Part of a small language model's weights.
Architecture: RMSNorm before each block, rotary positions, no biases in attention or MLP, tied embeddings.
MLP neurons of a small language model. Each row is named by its layer, matrix (gate and up: input weights) and neuron, and shows model dimensions 80-271. Each number is 500 + 25 x the weight over its row's rms, rounded and kept within 0 to 999. Numbers have three digits each. A neuron's up and down rows have the sign that makes its largest values positive.
Before each neuron's rows, "fires after" lists the tokens most often just before its 100 highest values on Wikipedia text that the model never trained on.

fires after: " (", "-", " ", " \"", " me", "2"
L2.gate782:466508472504492513487427541524528512466492524485517526540529558494532484439475493483484477527520507532514490474458498515521562517514533563474541505548497539473542494488515480514517467506475482516461531527513480447436513481517505473516507439489478504501526494459510468494557507506528541518530486454507453512526504501506506561512523498470468509471480480525506478517499469477502510505526483493456486541481519463511502527515507482512493539469527461509507524486507507511461518538516515456486496485477505481515510525487494531503462500489481460486508517484551503485501503512484514497
L2.up782:507469447502488538502499517543504448511503499451474496487462540467492504498528512490502489506466519447535505511506486512540486479501538497475539531527468497469532531481526492520515456525459485523473501510468506513499503483469504491473509466485478539575480470500500471529480492461566502499509543504478500455503487492493450496484496504505529483516489476525517516503509496520507455452504509516512485500478534477532487486526517510530522486490506518492510445487512508473490484512519493479527510496481453532501480492511491500504529503522491488511506542476515534505470521473490488478

fires after: " ", " E"
L2.gate451:474461475514530501502501505495491509474523525503490497457525539545491472471538467494542512483485464514483494503516505480487505530506530529506528540479427506459455528466507493502496504509517457517456538471466510521519515512515513506491516504540514532502497518505487495465554531461521479491517485566491526492537514478482510501478505487479474551492502518470472493490456470505486525503548469488557475493544487465523520474516509509456479500455475511490488465505479563486507505494486487497463511484504487463500455527532474550494516485527509488529485499501523515462494497553506537488
L2.up451:516493524497502486496467483493467533485530506503492493438505501529474470484456482504506500529485517500484499463517508536467493519507497502482505520536511523499479507506505471455484507521541493481503473507477505476510536489526504523504500518503496504513500487531526483566517524504523567496494514495451473487466504501513551491478486498490484481523477496484501474485478478495505496472456482514495508486463511502533490515492469535502538491504525473470479446454487545535520514500497529512459496509465464425466537522502505557470480531471544486483515510476494500449481472509482537525

fires after: " ", "s"
L2.gate160:489506487496513490500475507528477436418477539492496476525500479516471476458547479537511466557510521468460509472526500506547488501512552554479494517515503497495470475499485467503492524480513463509479535438471565468469535461499485527480469494499523500517455491554522505493491492501525529510517540539506541485497493457513508532490493474476492511509500524534487522516484502516502509534488568512475506478434486468494509547475447519540497528524512492463480448507488524456527455531470471503505482521498492496495474489521493504524484548518547507480486496486501499497493475537518524491
L2.up160:541494513487514464494481477510460481532511508490486495455445481473496487496501518527519516499513489499552506498462496522504500485487477512468480448529459509477496505508483508474499515491485471458542518526495486515490480506503507482526505544513492519500453468476502508505468510471478516487479485458482490441522466510499502520515499485472497476486469518518454500445475494568499521506529549472490477485494472537529476506522518488481472487520536511484500475481455527466493552479492444496516487506512547503440512489505505540543494497484479478515470510481538517492509478479492509499

fires after: " ", " \"", " ("
L2.gate1244:455498536557521523488473509509502432481500494493519545499487519499492500498536502515467508539510495466539517448492510532490450519471506477478526484505505511504502488500484504466529451485505521512498522506456502538475504509518493519505492528504482508500515502522518485503497527520497478430524486526504537482532512507493542510513493514505497529554469465473516485554485475493534494516542514455507441522498546498499479479508531453508533537484470466484515518457522552481504561486492467537500513484532507496490473486475496520509482487484504509544555474494475500515519496499548544460
L2.up1244:473505519516487520509490510521479520493521494532526505534482488527510484528499521495483518496496516471554472451516504511501508548488538458525568491461505540512498544527535475514484515536467486514513522538512537521512499560490467519468497522501455532533464467495470468526522458562499555500495523491486488478527499500510500525527549505499504478526507478460426500519517470529498513504463485482485542479507509466496531513515542475451536489491527478523477455519491516502542480494492493484520480520465482537473523499497513507482512469541495500514510478473480525503479510523523453519

fires after: "G", "K", " G", "N", " Mar"
L2.gate825:523503519486532554493497502522463481470468474438454511514516480485501556489471459481452482525489493493457558524478514528518502489481515505495561480503534489495504495493537492491476514529464491502479504498494480478489527520479428538449463522513493543499501498488464507547513493502479448524477520466544485511541480483472527510499520505524493477480491495504464483491528524468513514488487505506467520500503534530572550457507539509528474500493480500489488448476465479497523475474513495478558505469485493528506487482495514504530536490467482512494506488528516502524528505528526517509
L2.up825:489502482537524495527479482504511520420499469484545473451547494508499507522480517480485440495500495485533512507529478493490489508506516497464532522492503463491456508492484506484495539505512487481477490509503503512477473507532489527516462498525477505525498486512518548517505531540503484517517541502527494488471493459516471460493518484485481516466509491506514483525521484499466522491522523496533526517487497535507576461572464489524478493501486518475461512501505473494541508525458488515539479460457564511515476490507542487540512466519538495498493521512476478522472522503492520516

fires after: " "
L2.gate792:519470511484471501519486494526531467488487481538519487495496494487505471468516472505442499551498504478487542466525496479532479521491501477462524511466502520521517541538483504520462549527469492476546536463474484481495551451480521517497483489479539470489502497489501498544514534460511511514487542474534486496565547486534527512509497516485459493518509517503473506492488516505465508498522515495528479527498490486471480486520491495484467533516524542494519537492471489535505516482504455519492540481499556508464456506515482520526445487511504491490496516504503518545534533556525495493
L2.up792:532490507472504511509497489536520454461498508511502466478468512488497492470551464483423510536487535481513540487519523496529479504486503461477510486476484529511536520506486518501468536537477483502526537475475472463556522443467505522538502506501495507492508473496507512541491513443532503497506541479524483490552556498518563500500496499480476478502531496470484504487484524486492502477479517510477493528506477488499483482544513492477486501503512556498505507475488499500487506494511464511485534513527538515473496504515460509532448449519513512504471500489500526504523493548495492512

fires after: " ", "s", "T", "id"
L2.gate1213:474509510490514476513482516523511497499493508502533548479485522485460486517480540481498538492507509459539473504463514517482464517525485553500480483525536489450475528518486491455517510468488443541516517477507541480455488412479499517470459502461511544520465474480510479467501505507535527481490490509534504489495515503498510475477494472531446494511550547459481507494498492534471493508540500542466485488477516488481505513460522495510517513470455460497474509539518526531559455437497495497492479456472496450528474492495505516464534514497510464499495488501548487497509484489493491454
L2.up1213:539466538443512496505495472489496496539522518482507485535462572490438506503476501518514505538536508515510509506476514516499484490506455482473490518473504484508521500473494504452491489464498492513538565481515506491499549491509516498443490526491548485493475495490574484493509481524481520482533533496521468486522499506523506502497502474498488481510542472469525517496504461475514494550541502480504508528468468512477470463453503503521477489471430519489500471466462502531523480479485494504470504517565474457486495503543522504508505502478469491442529491493539508501501531453486472490

fires after: " ", " the"
L2.gate1272:494510465490499477519529494495463477500511508563507471483490543540493531465495503495446536530469497501500521478436455530502555475505493553494499531517510495507489494509454502521502498499544505476503467538505492531501483490470525510507488515516524487517513463501524503488503489440535534514480504528489533488502482468572546502479481515507442469479472493487541549516490465514515475515564480523469565506523492465512494512526501515516510484515505488519493479511506537506457523544508472499462525469495474507497466500520463506517483500489449519485482497479529520487513513464499504509
L2.up1272:567515523478476516514517518535507498528472475525509487514461489503468509510546476480509514570504501456494479481504509488446516489451487477519499489531473527480513508448454483475489481496497503501501486510485488542495537498484520549480495557483560512542494492499512520497502488499574497521479536509501518513532492488516491541503524514531493489474434412486504475468495480476473509518501496494477460500539515472478480496526452496483530478518493508512463494470504516510473530508529487521435532505505539528488512534512473537527462523529514462508483457473494500518532510533510507508

fires after: " ", "vers"
L2.gate1109:528481494493501515543456533474482492518543483514542462462505483488501481496503480527500506509501486519594499495475485534497500526503537490507512478461509476512490524466515528492499527476486430497492493532555526516477535461540490549532529497510501465496493458549458495494503464474468460513517476497498518498529473510476521471556488521487507504532491555455490476466507445502502450512515542487516472498476461517528519480517514482532518491496499471528490434511537539502542473484497473522481455534513479506526501518517491506498523471487497525521525518509500500510484493499487499497
L2.up1109:512478468481505488529534488491489496524537516512520476506515509534524482475472477552492529452518524503468484517516542520510507454517493541460493482516509499519492521516505498475467512501524487484481512505520529525501497482473497522507470503504482493502530518491507460550529466531499462506477495509477494509469498468498474516486480484502496479495502485509490505515491453525469496462516572511507499500490522518466547496558505504461475485459533514503504519529493515499560532507467488455461493512493506496530523507510500533517519469508525499475510498498490504503521459483509515495

fires after: "W", " W", "K", "T", "N"
L2.gate380:459505487495461512469532500467474452541452484510508494522492523474496499510482501549462452479528537494501522444544497490513496495460529478491491485451493488511519492528501498501499515494522466462522473515487447481523468517518478516490493495518481506528472483479527485512503498521543459445532464508494468539535449503494480483474534485501490507504519458498500515482490503514479506485518473519519471490490453450494517472469500519488514497497530495496507534498456492563482503499479499519551482456490482575503450541470507486502484513475522500468552515492486468471519510479510480507
L2.up380:494515442495482475516491460469462451497470513496458481490482444462480546505526473523479473532477481485480517466485478466484476504511470506527498509529493494517483469487500481496488480450538488500494526490485507509502485506567477496466531477529472486520463474443499481493543476556492530493435487482524507496440483513504509515478493521497460523502518487488519504484482526437487473523497504542473518516526499483486500465492537481446463527514511497482500487528483518486552478498456476527525514481490497510498509502540537496494508484496492479511508520529494484530519494483522467506

fires after: " ", " R", " P", "\n", " O"
L2.gate377:498509517486470496495489503471467514511472481511460502501488473527519518511498521522499555520485472544554487490479493490493532497532508569484539499506494491509468495493508502465507517495484489450530525499479516512527538419488489511450469465560542491530518486477520480479497484468554524517460472525504487475532488507516524492481515497489503494528516517552473479483520498542507472514484464467542478498542466488519451530517580472517500530498488481501487473451495507513520516535500475516500506463490473503518485486502522507532533516509494527542478539523515490460538524440490496480
L2.up377:525456523497502586518514529467473476494531488450525515482488497505482526472479513542473489527498534467453522513482485522491478466487513511487464495541497501499500495515468471536481506456519513486526512460492493467457484509508479501512519494473487483488485502497482500453523514523460548460522537488519499493484472502472499472494552520529469512520476504543525517515493519527520448448561517464493476488517511526496482492513532490501536508492495460506519491514506517509533502484481507509504516544577502523509510528454494519526485484490516488478474449483499487494552499482514502483

fires after: " in", " (", " In", "vers"
L2.gate585:521495460479483518530461521529503470454499517478461500470530498503497487484496518519456467511492507474490487503554477514475500522507542504539487497447489504470491483523493554473540472527502486533495498503498533497479514498523469511515475509503504497467515462525555487518450548439576482533564492509469517471517533518497512486474513528498511515478526463515502474543510482497525478561530491499495468518500554526520540503507527514480531526483499514459486496518502465492519482468519509517481480499487510546469470486500479514506475501438517515510469485478493513512570531460522496519
L2.up585:540483469503499511464486479500523529516533544521506507544549515516475512482519535511487519526514491522501490481486527547439501507493507497502440510453538459452461520548465502485492475499523486485513498490483542540487482485526492516500531516545452529487447494489532480541441468487510471511498528461478524489495552515497489501490477500475480488492515525523526459544531502488478501484488486467503496476469488501473508524474508527512553507495486469476486450523493559468480503533467528510481498515502511475465539515515531511490480499472495498522464503526512481508522485466502481498

fires after: " A", " a"
L2.gate925:495494494488493496507461524505480565535390506533512491504483501528478492456501494490544512465483479493517478454472472476534474488488545495528505507500496490516515483482513505527535506514554496531510491518509520501533488519446518524474474548503488508489501476517501505460529504483510490506554535476532498505531484485464482484513522510535486444505500514505465464507499525523495530473464549494469484462511490501507498523505504492494509518487549496506470505529500552505497507473492480495498455528505498507464524459497495501470498519530526543516530498514531514556499486482492510468
L2.up925:511521486495494497457457500447502480518495523497492471513511501500492486529513513479538478496513502491527466498492511533503509448475487519548480477526451560506451481537532500470469486481514487506494455460483511519465506479501515469522470522512494463513520505507543512505520515504497522492485463471529483549483496499541514503527480491497496502478516484523480551515482529498510538512433481520528527543518481523522506494486471512487545505510515523455473523504500530543467548465493510483532477539491478507540464481531491503455492537470442453497560476538543537498535516516439503467

fires after: " ", "s", "t"
L2.gate522:474541454528477494497509520519482511482550487484494513496510492450498532489478499514518481499522479491495517508498514571464538504483531510526485518513478513455503502498454497488502532496472463489473534516460539533518518423485498518499510463459487472508452540493541529504479506503513556499492496482480489476502480463514511489511499486509505438532536452503516521509478481471528455494498477484499498499531516485505502510532520480503503502484449508522515536492494483465512507517529495532509527479501485504511505533501507542542517496450495474508511431517496506518517466479434528493
L2.up522:493463511494518474519506474470498508505506494507476479494509525532486518514551521516474539498514492473476517527512553524491484515541475509497538538522505497537464516496518458467489484480561496482452488567535510488534492515503500548524573518517470513492448465484520479503495503498463535492555485498505465493512541507499488486467512509520501493481490502485500509540460481487536502489493514517493529494454463474473482505512510505516510502506488498520489511465525565464459509476497496514498523522482528438492529503529491505515484500492470463474438537501466500508471532531469531502

fires after: " ", " Col", " intersection"
L2.gate598:524501484532476530517468487504522426478503487497530516478473470494521528501518505526473459496543500497513469492517538475519480476467468496479503460478483522502539488483483513509498506508504559496541534501487561533513549497483504543485513549497493499536498471507532514501552517481470495514521485473509521531509466511488471520468531488509499497526486476477523478482458489524532489499533487522467494500508470515470515547490462484522457502506484486552479523455450484508502493530495494509466500476501534468507445483542493532472475460516521494478517495483490525484484537496461521545
L2.up598:516521520456523494482473480530456504472532518435526468533463483516480533521519504537508491491551527512531495494493532515502518501517467510485485470507518534509552495481468490481466494476513524475488505477513521515489492548469511507529502544502531506519458511454533530494499470453499514483495530478486514535512493502547523520474529532484480469494502513483539526499557515460502468494532493516465517515496526491490558469509484501487478510497501531504524492484495499515508452515542535518457509466544479484445513528498524486519497474540535498503523495485471522509485493535511484525